From a checkpoint of a small transformer trained on Wikipedia: 34.3M parameters, RMSNorm before each block.
MLP neurons of a small language model. Each row is named by its layer, matrix (down: output weights) and neuron, and shows model dimensions 160-255. Each number is 128 + 24 x the weight over its row's rms, rounded and kept within 0 to 255. Numbers have three digits each. A neuron's up and down rows have the sign that makes its largest values positive.
After each neuron's rows, "fires before" lists the tokens most often just after its 100 highest values on Wikipedia text that the model never trained on.

L8.down165:124139134159116154114100160113152156125102123153133138166166071171129149093091090134117091099139089137128153107130147127122166122134131090152140139133079130036109130129117143105128145148097128111165150135177135156128113126074096156149151108156146111142135148184156111122171108134086082112
fires before: "| ", "Roch"

L9.down203:111142155152163167141112115129160151126162112098124107172096137117143133144117128107084112127104075122104154122150160128115079124097135112105126110131091147118148140137135128132129135122109183128138094164133115119122140101160131139154113136106091127120133155131116131115133117097121149100
fires before: "s ", ", ", ". ", "'", "\n"

L2.down762:129094185140126136153119124106177107123140133143089176098085128070115118135121103156091128091100172141137161187123110105104150133140144143105146140160110173123102097096085103128160160131108095109142123127131103126164128135149121113113133059119123164140133105116114089082144109116129123113
fires before: "- ", "S", "Route "

L9.down755:103116117161130119110110103132103190116167075122142153114131064089122147170145119149088128123131130121126136138072089132132124087090134156182121112124134138152189129142112115105151106136106090149078105147139136111105076166148106166160181125143167108126133123105138095160177123124139119147
fires before: "of ", "in ", "and ", "with "

L4.down738:149111143102126152107109106110151148124130109131118116100102137158148153131082146087157127137169161133128164112086170119145104104128148136161123146109085186118142143127129133120156121125118136137111091134143172073157109150130108123138148153100106104141127105145154150116114136151077120115
fires before: "\n", "\n\n", "can "

L9.down643:148122137169170128153135091159118152094144163102141144157138088104102129140154097133131130091107095110131150116130096128158125150123166154169112186142144115138113134146115094139153068148119091122086110141082157110110122140104113138112124140141156120131136144112142174085125077154108138134
fires before: "to ", "of ", "for ", "in ", "with "

L3.down385:133095140107069122098147137145123130124107125129180140081118106120104176142149122117117118153158140138118113170114103152114136134135101131086091136140114115160134163158117144125130107145097147126137170137120116089149137149114128161161084120123127093125109122158082138118105139127078128092
fires before: "| ", ".", "–", "', ", "GA ", "GF "

L3.down852:153146129118134116137139162125107110113117128130112162108098142152151133151080201135111143149128119132110161147126126118075144162114103151167152138152127157156071118188121137116150152112115128146155100113146111170137182119146116099102112140132141130106140107124109098181156165109140139093
fires before: "==", "| ", "of ", "ad"

L5.down711:131103136145123132158118152132121125195127114098113127169079119134125148131124081145102178135090133128138138098131148140089124137153129166133154106160145054127118116090124106092135153165139130117126134101102059132145132147078105162119136107126107176116145092105107133144106129123145113133
fires before: "s ", "\n\n"

L4.down928:111109162113084150116130144127114141123117147158102121120089142127143136120129135107124096143140153119158124115098118131125138152092168120126114152117140140094151118117090128109165146125135108120128120144116148137149108168102072105128116146068187222148078150129118139101079139139154119132
fires before: ", ", ". ", ": ", ".", "\n\n"

L9.down411:102107126185064119135157109119124131118077121097163133137153116142116118116144123110146138129140119065127121151088101090128123094092161104147097121136132143122106124121124083133089101154068128100149154120108099159140139122098154111165140164155108139143150135104116134163137104092112138126
fires before: "| "

L5.down553:116144104119145123108156098123094052124156168111119160165127100149093117146144095126119124150134153130098146116134155129143125115103131110127115126102112092124143193139139135099124153155163109142153130127147150173140157091128147105123142082141169078152156134180079139122098098136100094113
fires before: "| ", "–", ": ", "3 ", ", "

L3.down339:135116109122124094143124168153126075145108119139161162146117133146081122151123142123166117170122138156154134128111149153128146131140139099146134107109111070152167084082165112144099140114106120119103092108110153135144098117123090175141075144082105122144142144101157126145100146123129146068
fires before: "\n\n", "\n"

L5.down619:083111112131142046164142123084072144127120092135174131096185133100077154173136091168170124133100098096108073099118125157138133115140133132116106101153193116106136127079156108097124113153165107099107150156113122072138114132145111127123087149151113129112079119109111118129134108079114109122
fires before: "the ", "to ", "that ", "a ", "her "

L8.down6:127131137133117139109124124156139134148148096113109160097107119155126150117107167139090152116123140124120120126171119133143120077171153114168108125147055114155128109102116101141137134089134107124164086166159164109111095125124089119129130159139105149117085114128153123106155143136126149138
fires before: " ", "\n", "Episode"

L2.down342:094129136131119108100173127138142105141160106149091107127120143116119093101143156128105143145117178151108078132111142113132159127147130142150132059162164127164112110156113185122144150094126151162087097124109140125170095152107139145128108102106120116144152121142114132129158154108115138157
fires before: "| ", "|", "; "

L4.down758:113122131131159186101141135121135119135143142132116124090111129117116112108100148117129128119094154163152143163111129160089146164121166116086114118136150145133178111132187137082125159135095145122104122127159149110123111120159094119117109139167101132099145116145171167131083125125110151179
fires before: "| ", "in ", "the ", "|"

L3.down707:094159128113178121136126096142109166144142146142170137157151106120126114061190127114144115157124083153136144095157126169128134125100134163163122130149135140099119166097122104149132140140134115102106139131120132170129158153091115117142125093141080116102122085116168157144095082161189129124
fires before: "is ", "was ", "would "

L3.down963:128152126120110129122171086187147124127116139163140149098084092099130138105127098159126131102131103137141123110090130127128114171103142137098103145112163134132124139172131161124122127160099122157137128124145116166156114153158109086120163147156104129082102105103135129123139100114135167119
fires before: "- ", "| "

L2.down616:145174140149133128127119130117120132095047154143157121119070129181123161169111140138131128145136161159154152145157108106129147137098145115172092144122153160119162123128134121159136150093114138099150110143116131102148106150148120122118175137150116121130127116103181124113103119136098126127
fires before: ", ", ". ", ".", "\n", "'"

L4.down504:092112169147114104128121073105112106133156131074161145104129095139127084145114142134138136125153174104183139135118131126130144123115106150137127102157141180124124066130130107105154101146136128087149119081160119141171172111133113128124117158149095113140144123133129115126082093180124090146
fires before: "==", "and ", "===", "life"

L4.down535:163149166099114122100103169136151130108155150127118157163149116101128150144133120145127160173104150148118135168122140134138107107106073094097108128138117117123153147106131103141079140135128125117174113124084159104174140106104119063090076147097098145185129142101092135112149119114129120143
fires before: "s ", ", ", ": "

L5.down648:085138177136123127100143117131157117142126153159101081122127152099070156160114154169116118137149128135197156143140096164137128133080146101129102136143128142146125108093108104119115185117138109121185114158127143123147132137135147097112134150113130135160109144133095122142120099129116131137
fires before: ", ", ". ", "'", ") ", ": ", "| "

L4.down947:103144127135152107117117082123129120095106139112133137119083116125152142102120138116098120116137104131137150166146135112121130185158121101135107103089130149160098084109120134117147155132152097161139137148147136140144163148096144123111090151147115109106117126147114145123127135170129141158
fires before: "of ", "in ", "to ", "by ", "on "

L3.down346:095093079129145106131098152143142132141109140121137148115115142102155103131119132161096081113095156148146114140113113133174120071145165114115128172158102125105145114120114110136163143132136123136116132127144168122087137138120113139094143108098100105116124112132142154155104152124153155082
fires before: "Votes ", "2", "% ", " ", "±% ", "1"

L3.down193:171126088160109119153123100119094124092136124155142132087070132090150111089123117098165126145154114124100151133111098153128119092140166129109122149138111126088112148109108128109094110113142105153136151097110176143110168188089133105132092148102138141131120147139148127104128129159151075136
fires before: "is ", "was ", "be "

L8.down444:110160154143167093128128162191073091144120081109125121160134134099070162106116095130141101104149197151137161132106120087167104129145133097152149144101100167152135140075135120099132149087119089138109126108124143115119092125156146151147124068155131126194144109130076122105119139135154081130
fires before: "\n", "\n\n"

L4.down333:126135104118107138105095141119124087172109150126178108097103118149124121097155179103134127161142127150104138126182125131138098158158093070157110166150155170144125137145068126134111078130072087182099147130130128145133087133095141123169132163118134115133115172126130110135104128138137154114
fires before: "| "

L9.down146:121150157173105140115136141142134084111185134114098134156121125147125157092128100113120139112112153103154138140119120149110181141134137102174132110101116127142089127076126150095122124109118110168129177117123161120101123129179130148111158102148105150172134081127101132102162130126097158111
fires before: "\n\n", "\n"

L8.down345:153100135150159128133127157143124118158166116140136153171136154148153190150157095138138157181107152161121134167137104138131109151154120137108116095100131099070118104108130109120155176148139144113088124118126092083137167121095151130104167078143141100121107106077134132130125088112151096094
fires before: "s "

L3.down200:132120122129160161131133138120135140127148106130110119089141130141155114160146131078122133099152105106139155155126130093094142113106134104122102127116148082145126191123128138116160140101150133136090125125122099146162100141123097075131110149152134150103105135119205153153068115145079094116
fires before: "| ", ",", ".", "active "

L5.down39:136122118145126148133183127130111118161151146146142129160156161155128116118141130153096134151126155121098131129115132111129167152126119118135192102132123138139129102154115130145117130159154163096121106115137183142121120127161130089085124131085122100122146146178162091109121136138140170106
fires before: "of ", "for ", "to "

L5.down707:134109116121111118139123141162123170137154082081087110134135087126139067137105130124144157102118108097123127146141102133107121104111128169124133113142135100158118149155098111137165139113146127125138089100101136137134118136107153140143132157108140111158121122103127098093120145140094142142
fires before: "in ", "as ", "on ", "for "

L3.down997:140084079096117108095117101131114116142111098134134146123128142148099146139102124146179111159120131102123137101114130130126133112130112110109154089079071110160123113125090172083147111090123117108154121096125112070129127120132103186093139124123138104165091109165113144162137129126129123120
fires before: "| ", "of ", "and ", ", "

L4.down1022:104064175135100135102112149172121134181160149156114155105129161173116145114149123157072123127124096142122123151125100180099141135152148138129084141107147165171109167111073121069121130157115132119131142156095145154173150180080099114110101117085124117124089135136129151136161091099119111131
fires before: "the ", "these ", "which ", "S", ": "

L8.down776:123110084131147145127147141081094163148092114109125145109107092103128094114136096135088124100119111122149149121106136153100120134157146137090101140141095104076125102125119113153108120157076171143098124087105119117163140137133120143133116169162118141135107133131112140122130125157108129140
fires before: "| ", "2", "omb"

L4.down147:129144142142134122123133137117142135103146136132140153095143104113131089085114093120112200149088105132110137090150121086138167152090087171150138096115092177118079097113131118118114162102113124140090119109091131163134111187069103126146104151168177170105102153117141108123100147139106127129
fires before: "| ", "; ", "|", ".", "of "

L3.down798:115115161140108138185145155109148108148110133122116171100092169100121144138102109182135143161087157114123139090105109113143122122117093106128164109099147137123166171119169140143083153166130116109121151106144127102107142135111116130151097086122097113132121104120113144125166134106143119141
fires before: "States ", "S", "States", "án ", "eland "

L4.down401:128141139128095100137131140154148140105102160125108186141110130148101117133095135129097168128137185090090131119115152129085109123141100152112126135118117087101149115122152142139114130128168148138169155161138124109139117121121084105148128128123114129146153123155089154111115147173163159106
fires before: "| ", "- "

L9.down862:165151117146103145124156110115118159146107123145124098147109139101101135170144100097116180136116112174123100147132162136099147176110145104045141143183090147133163130149112098127172143116143112142149138148143117100117157122168145071145125127139135150134123140157103105126125139120135131122
fires before: "| ", "|", "(", "zone", "G "

L9.down780:132146181109161105118135127132098094126124134115173118119068124072143181139131096133146115154114094123107099144127132130116112094137163148107148163096114168121126119127089169141099156120111126146132166143153104128102170132125128157132166152111110112119144096137124130122196154152099073145
fires before: "| ", "(", "and ", "& ", "as "

L8.down140:132129130150064145115137119112158126096122177173116169128124107151147048126120120145113084159143075126112150138094162144169158099136183119139135116098164109141126159122127124139138146133144120145119138094116108121156118126118106133107155158130183109115118080106129120123119132129138138170
fires before: "the ", "these ", "its ", "which "

L9.down426:118107127143123105095161129135121122127125167130084142168088105132116113083137132156120137100129164147161139113114115087083094126127098119139141155166125103091120135093150146102106165079109181154142108137099160061136099152130115157111145117137120141114126125091133105139146118134135102113
fires before: ", "

L9.down383:130116125172154083114122114124148117119159161108118107099130163129109132098132119109080087091159139118146111138139136173076124108118126148122123129147144136152150184112153122109153147121132134117142138165163149094125111139064115112120128114121162112180125120132150136139113118130125121092
fires before: "| ", "0 ", "number ", "• ", "Votes "

L3.down814:082158129181151145111147167103137147116120122126134097109137146158114143138184150108140145143080120106101089146140124153171140134120129139163127103135081114104140131135132125172090120027147134120126112135151114142104102130147139087124124128070152146100131113147149128129171102134159123124
fires before: "| ", "|", "("

L2.down601:084116146141116126103126138130099113153097074142145141173123151094153131151110099076141126112097108101117151138102134130098141108105118162146101091171142076171149064142094104149123122118132125094132124093150125156133140140137108155164142158148099128160114144124158123140125125129097136086
fires before: "| ", "|", "the ", "(", "he "

L8.down944:102115115140135126120118116094121124145076131135131127206128086148075152106117145121081126139113104129135182102104137180121111126095120139134149176167134149132144171139181149135110159091122156141123171145112134146168089141111123118139127102118112109092150146138108094114125113102089157121
fires before: "| ", "3 ", "2 ", "|---|---|"

L2.down657:133158126163133145129127111145129145134116140112133128126129140160118127181144150088134114141158142093133138123112164086160126112090085124148109128134117145096110105137093140138063115168136130142141149142181164113138125155151113164156120160128161134142162137159145139124092151129151107110
fires before: "dale", "dale "

L3.down299:090083119138163119151139124099111131149143116134145122117120180124103081095064099135115119130129160151125124063159143117132100106187071106127117101181149135126150145110130139133119121131136167140081130123160130113141142111118137123124093113113135091097133118130086131160128138146132172118
fires before: "% ", "±% ", " ", "Result ", "Rank ", "Candidate "

L3.down953:142126089156142143157121132134087126098177132139186134101123127125128116123122139107099152144126066151132120103118160153087123080131187153123107127139128154150075097164109120131160132142119121091133128086144150136113164145121104112122071124106148120159070131141132089115133155125153126133
fires before: "| ", "(", "|", "=", "and ", "as "

L2.down522:176113170140140109116132108105146151138134112113123150124094122172122095177156134145123119096135114149111118171121117064091168109125107128137159111123118127105088138092095183139097107110167120116118170102161130128154122150112096123121142128139144156132111104107137146105130143125135168145
fires before: "of ", "==", "and ", "in ", "for ", "to "

L5.down391:122130138125132094117111131124103118152140080136101164119117099160073117138191136144156077152139148113156139151138150130104089118122135106100112104096130086137134120100102118158096152143113151182148135167095139148151141100128147141175134133102158143176139133086134128125127146105132135110
fires before: "\n", "\n\n"

L9.down895:134137110120124106148161133100136168118185125083112155139149140144105146111143113160186083095138093134129138147127121117105128105154093130117139103175148168128126137139140126161139162157146133106114133138122068105125132158122121127119144126146108147155088114141174096117104121197135159148
fires before: "that ", "\"", "of ", "the "

L3.down21:170124097110130116109142110119083103096160147104131130140096070142168115144137191106106142084105136152102146121134171144135122107129168080128127117189166090081127133127142119108118144077098123143102101087145109117136110136137127123110101134136132157136120111169122111125131169173135125124
fires before: "| ", "'", "ing ", "S "

L3.down160:129118099149102137177116095126112129146136141164150138113109157133119142128192148099102107131123113110106105129177129138102147128155090164163111091160123089144129120089102090101145138136127132157121078122074121127130134133117098088144149112102130150148110172132217140101132112142133107173
fires before: "of ", "by ", "a ", "in ", "to ", "the "

L5.down33:122161166105140161138113122146101148140155141135141125138093128131139152137084117139143153079151135146134128131157125107150121109135147122143136114105123076132114139123142125135167097120105147142129102114111130171108170116115167140129151094141133143104119119123128161132081114128118184159
fires before: "s ", "t "

L4.down358:148108151142082112138120142092146144148109101119123110139144103089130135140117125119139156104125108114155164159109078184095123105121133157150143144123121165143103111117152088119135113108139123084069132120160129082137147069113145070138135126105134158116110151142162085106094122135137119138
fires before: "==", "% ", ") ", "and ", "×"

L4.down430:117117097145160109155104151127092107112125144151122136085159131132113142190130142148105106139147104134163103066173139144146126083149161115138146120128115121142146134090112089110127133160119140114119123135135135127166109145092106157169137129144119153184180148147168127134071141138128086148
fires before: "| ", "\n\n", "(", "\""

L5.down561:147169140134140106172114103139116103137131115114116114135138118130136157137122161140120152173111114148098119119165073151118116161178124114111142143199112143118106079151132122136144137133121090107153129168101130146105146125157118129144133139119130121101084064102094089148172149119114123116
fires before: "of ", "in ", "==", "on ", "for "

L2.down350:135123119119133102099114117171113124104153136121143115162120154138132109126156106168121143183125117128106153109173157076104110140134099077112120151125140090120105117166118087122107104148082113121109113167134111151154126155149144105131160176125141125170129111130114138084106137126096135090
fires before: "| ", ": ", "E"

L9.down561:116086136154149111156142168116121109152152161110120140147131156129131138125099076113158081121132132156136143133106104097127138125074085061089115163151146133135132135127105145155182145103108142146155132101128117146128086119130122142131149136151171148143108134135029132137112122169127113146
fires before: "\n\n", "a ", "an "

L3.down379:151133157157109084148102112104121136142147157154156120130109114111116125118151105135115114127134139133161129153129102098126126086088120127126108119133140157081135122141109141141100144156136120157116130098093182139116124131147136142119145149102115091170110106111115102124160127127108148105
fires before: ", ", ". ", "in ", ".", "as ", "on "

L9.down368:161094114118122109176105126176132125119163112120107126109127096155084144136140133127111157121118099140113139138101171144101122144111145148144119151113184161125101096119147115157125188135152128105133149119151150138110108149154124063125142127171126123157124153107113082111146137143094125136
fires before: "in ", "by ", "on ", "at "

L9.down273:134110105104155113114116126140142152130159124103166108087114128139159138114148140124134145137135104178149076133117129099149105101134157135134144130156147111171111096106158148092101132109105145155147126135159103114121153110134118152176117134143124095112108100105138147127096115160126091104
fires before: "| "

L3.down881:102142110148096139090126163192127136100117105110155144122144173115139114117127126080125152138130115129133142125053105112104114094120085162081138125175121131105083143108146123177143136132141112097132133100148087142132123129103131143107145114132120172157128151152084121125123168163164110154
fires before: "| ", "str"

L3.down780:111094111134159135101113116134118148127152117121116134139111098136137110123108114127139135099149139121171195153094110140084111167120102143126159186129112148117116095140163087082204127099132126131121113185118123136091097143161089087127175130123125110127155127142149158166103123130109087116
fires before: "==", "in ", "to ", "and ", "from ", "on "

L4.down35:113094131181147150122144127119114104123101115152131123122098139151145106093090137156140155129147100111152134167124122146131118067176151103131108147139119137097107148165146121099106147118095147098160196148149161117156156117115129097153156091136120099129105110118105141147150127138143164128
fires before: "| ", "N ", "|", "0 "

L3.down831:120112136155129158138103140067123114149117156160133130134113130153107150136119098109141112153118137134151166154091148139114133152080121161109122117137140161140136122151160155072088075108103177100146135141133078130104137125154124113126128147115090135128146111152118150092110140146116109120
fires before: ", ", "\n\n", ". ", "."

L9.down805:122124156142139127154139135168132143125117120145104132162150112127099147126136111155161110135119089121134124103129098093134138149151139146125114143122117095165132111126164124137111134061092146074160122109166112100085126132112112124154126148096094129121149117143068127155057148127108079113
fires before: "| ", "(", "/ "

L2.down264:135140105151085145151125127156170108094113133141162141106092110108099146118129141144119087140134118126110094115102131156128142120143118157107097123149168152125124123143122113154111164130069113173154122128112125079112106145109107112094089115124164093154138090144129101153120110151141155140
fires before: "| ", "|", "/ "

L3.down839:160136119104131146139164135101128099150158141104143148147142134135101133133174106097135097130169154131082134093090143088080160194105155107074161142163126098135149133155139114129111128159093098118134129140133124170137105130105151135140169118174115083106121122181147121093147135139084136139
fires before: "| ", ": ", "zone"

L2.down730:134097122117123096106132131147091112127096107163100112113088149106159124119116140173112165103134148142161129144117112125133169135108159124084148114151119141103167134118117113135101108114132129138140134093105088118140114128121151169167125118147107138155150140086122118157132141146119142090
fires before: ". ", ", ", ".", "\" ", "\n"

L8.down227:146096158125104114172155117101110143118164147101169128116152145147114104140127080118077170148160089091112145130102126141147131101145126169123157121125107123102115126120113117143110147098144128130130117150156151088128127119116160129110142149146129128118172134107215143112092107134124093077
fires before: "to ", "the ", "for ", "a ", "that ", "with "

L4.down247:106127172145082124108117146122136140117118108121140139144134104133132150136123151111161129155133137147098084124115130100164132092132135156112117134119112188131148124136137169109122107143102151166132174113107118115152144118150147144159082139136080098158106128126138143123072077148133108134
fires before: ",", ".", "| ", "\n"

L9.down577:128165082107096113095108143164127093155155123132151148134118132129144131095107146086077092124132142148093166120135137153160112120138163149101156138133115093132140134102099146117148167137160150120093111112133160129165138099094146103122147110141153096124130135117167123104191131140174082082
fires before: ", ", ". ", "-", ".", ")", ": "

L3.down642:151122115113139107119123116102123163154162099156146155127139124172121121118115107127134132103133100100122129161146191123140136110148147152076130142085089151149169113117130151112129111143115130127116135104095158167184132140119124137139118159136164054138138115108133092114133111108140129159
fires before: "the ", "as ", "by ", "these ", "it ", "in "

L2.down911:087112143138102104116121131127180127126141088129162150108107114092114131123083117120110133117100114114164140140125106132081108107129167116077114121169085118159146114125146150114163163123160101108140125119121123152153110138134127128089151136154125114117108107122157145133142143118124114135
fires before: ": ", ", ", "==", "in "

L5.down149:153111135106154113124126120128119148109152124111165107128094127141106141117142095120104137150143159141118124162134117087152136092156191113102066104090179137082062089124153139174121108090128130140145152097152161121131105163145123140113097130131111116146151162094200141153137151120139155122
fires before: "by ", "in ", "to ", "on ", "at "

L2.down377:161180140093131123087143159155127132151112154159090141128117171174111119094137135128140079133144139159161102154148118110129104090156082097141124127071124157139151119157134102106124114104127123142120122106137111113126114159094136156121178146104137160148143135141102163125134157102143109110
fires before: "the ", "\n\n", "\n"

L5.down468:114141117136098122159134083100115105192142121131157158131087119123161116173120122134123138137094157181112101149154144135125116176137103125135128125128110106095173099114138101110105147138098093156109124126155146108148133116113152161127138110136113137122143144108109115133160126104121112080
fires before: ", ", ". ", ".", "\n\n"

L3.down538:094131130101112091111136130143115089119132158105167167123114130112152144088119122103141169155113123101116119125134114132120124117118116117102137147114107139071131142150126106140161107161112131143129121113132098112131109147091109158104144110089153095181129078136168142119162134139113107083
fires before: "| ", ".", ",", "|", "\n  "

L8.down408:130155133123153122157106168155073097127106141110131123192128122162106118083087132150129088153117106157100125120119122141170079137151129118111159146152110077106149144124137123173136114123133105105086107125107092140128110139151122115176117131146100149123136155148190142106139105160127136121
fires before: "\n", "+", "−", "\n\n"

L2.down401:129132166135105140094133134157076139127115147120123121125125149128085104115105158138145139149114137126092179094109105091150178124084115158154151124122124096149118086170143134132101177092114152157122167144146144139115095150103144126125100144118170140116131151116093098130169152130151101123
fires before: "| ", "; ", ".", "|"

L4.down9:152126096127161121106091122146133142141107154140139176091066099146138164097109110125104135157137142152130127163161120114128132114156086120149140104128125098129137101140094127102163121119129094144129110124143117144109106124140129163143160136093123095102097099105192174166154143093160150109
fires before: "in ", "on ", "to ", "at ", "| "

L8.down816:143138122095138132121133136123127138109150140140141116110140137117160139077113127129135127146144141134133120074123119124132100142131108170101121126136123168095134118069107199118105184177157135139090144149141131174123115128113104133133144104119126144133133131132094124109127127169149114134
fires before: ", ", ". ", ".", ")", "and "

L3.down973:132119148132092111110128090120151134110144084121167132122119116132083082095113128099144127130115132138136173142099119079123138090114131128095135151130157174129134120147140117097101168131097117120121136152111126123165130155124133157126107103097136102075093122116161131143150134107088106118
fires before: "| ", ",", "; ", "."

L3.down459:128112163133134112128112162126123107152130122125137110178085137139162101134142140144120107103137138113131137141117101137090140127104146113113130174130147159114146138097153126092136176134154121179145109107115132123123107138130113168149154134113146164139151127064189175130196095118108126097
fires before: ", ", ". ", ".", "==", "-"

L2.down924:161143157117132119148143158120079116095097141098102129115158117124114119121086123104115136112160124146111111131120161122114150116146123065094112143152135107099107136120132105138143110111141125150138148141133118123142133125128109113151121125124100129107206128118143100121132135154115140160
fires before: "| ", "(", "\\", "|", "b"

L3.down722:149159129114129129105105160087129122132137092146162117144149128116119117178094101108119059104127135173099140087137137148137123101122140095134097120167147108118134116146125118151117127122115140101184141128115086128160150108123127114112131105105113113109121128118116121123120121161106140107
fires before: "| ", "Roch", "("

L3.down123:146130150149161159130114096129101189127094162147169131110138120130143137130089125121125102148120102109156140088154142159149179130099144151147116142150170130117117109124120158131132143152153108160130098112150134139121134120131160122142138117121153107130119175119177123137118137105152112113
fires before: "| ", "(", ", ", "|", "and "

L4.down932:119078125181127145063159116091138159147131119113097131154114095146121122154103137116147112152130106133121177145074082118141134100122146160094157157105065161124154158129133138111145134116167091124127124143146137081120102065114146176105110139134153130164110146086165089130129124122117113133
fires before: "of ", ", ", "to ", "in "

L5.down742:162119088118143106129153146143152116132089141106179121125146142131109146114160142148108153137135125161082116131115155126149113096120146096156172068127108120102122143104150118101098129117113124144118156127129146120143132135098108100155111118104145098110122155119167139139142157173140101110
fires before: "of ", "for ", "to ", "ina"

L4.down449:122116124135173131142112110142122122146112138147141117189127124112156119141154098096134141135131088162142119110126156113116158156099118120130155127101135099096085100111073101112095130111137143119109160138130159117081132116132102147141144121127085116119111144151125099145145097133090112127
fires before: "The ", "It ", "He ", "In ", "is "

L2.down670:108125164106148143155142167073129141106094110109129114151153142118117127154154111143128128124061150110085151145093140151141132111156107113145084128094149125155135131080137111124125122120074114124127111144119129123110120110179124120105161093161127114157072128137092123154099128093123155116
fires before: ", ", ". ", ".", ": ", "\n"

L3.down246:108127136135168123097099104116190127159134110096083116109172117096076127138091138116117098141122173126155108161094102179149142129141128105147110149128108119170079158086109119094137132139160103133153147157167131079144127109137155154081122134145134141138117107111127113105156116114129098105
fires before: ", ", ". ", ": ", ".", "("

L8.down585:116132121137150118119152152133141132112135121148141154082092137116118138178120130167104128152116128116123103158084104163131135105174126093119157126128096145108130154135171122132152137119092122127144091119117115115141111165123149136141111132153141104128088137093053110136128123104156102122
fires before: "| ", "−"

L3.down211:153153178136154173153080112128114118126139120112105145079164109110162111103097123087078122114163088133110108122102101161126146132133139145151119101151119163153111112147186118103152170116125106132092155137122145138106137098095105134160146108159163118070146126147106139121070081132125150132
fires before: "| ", "(", "|"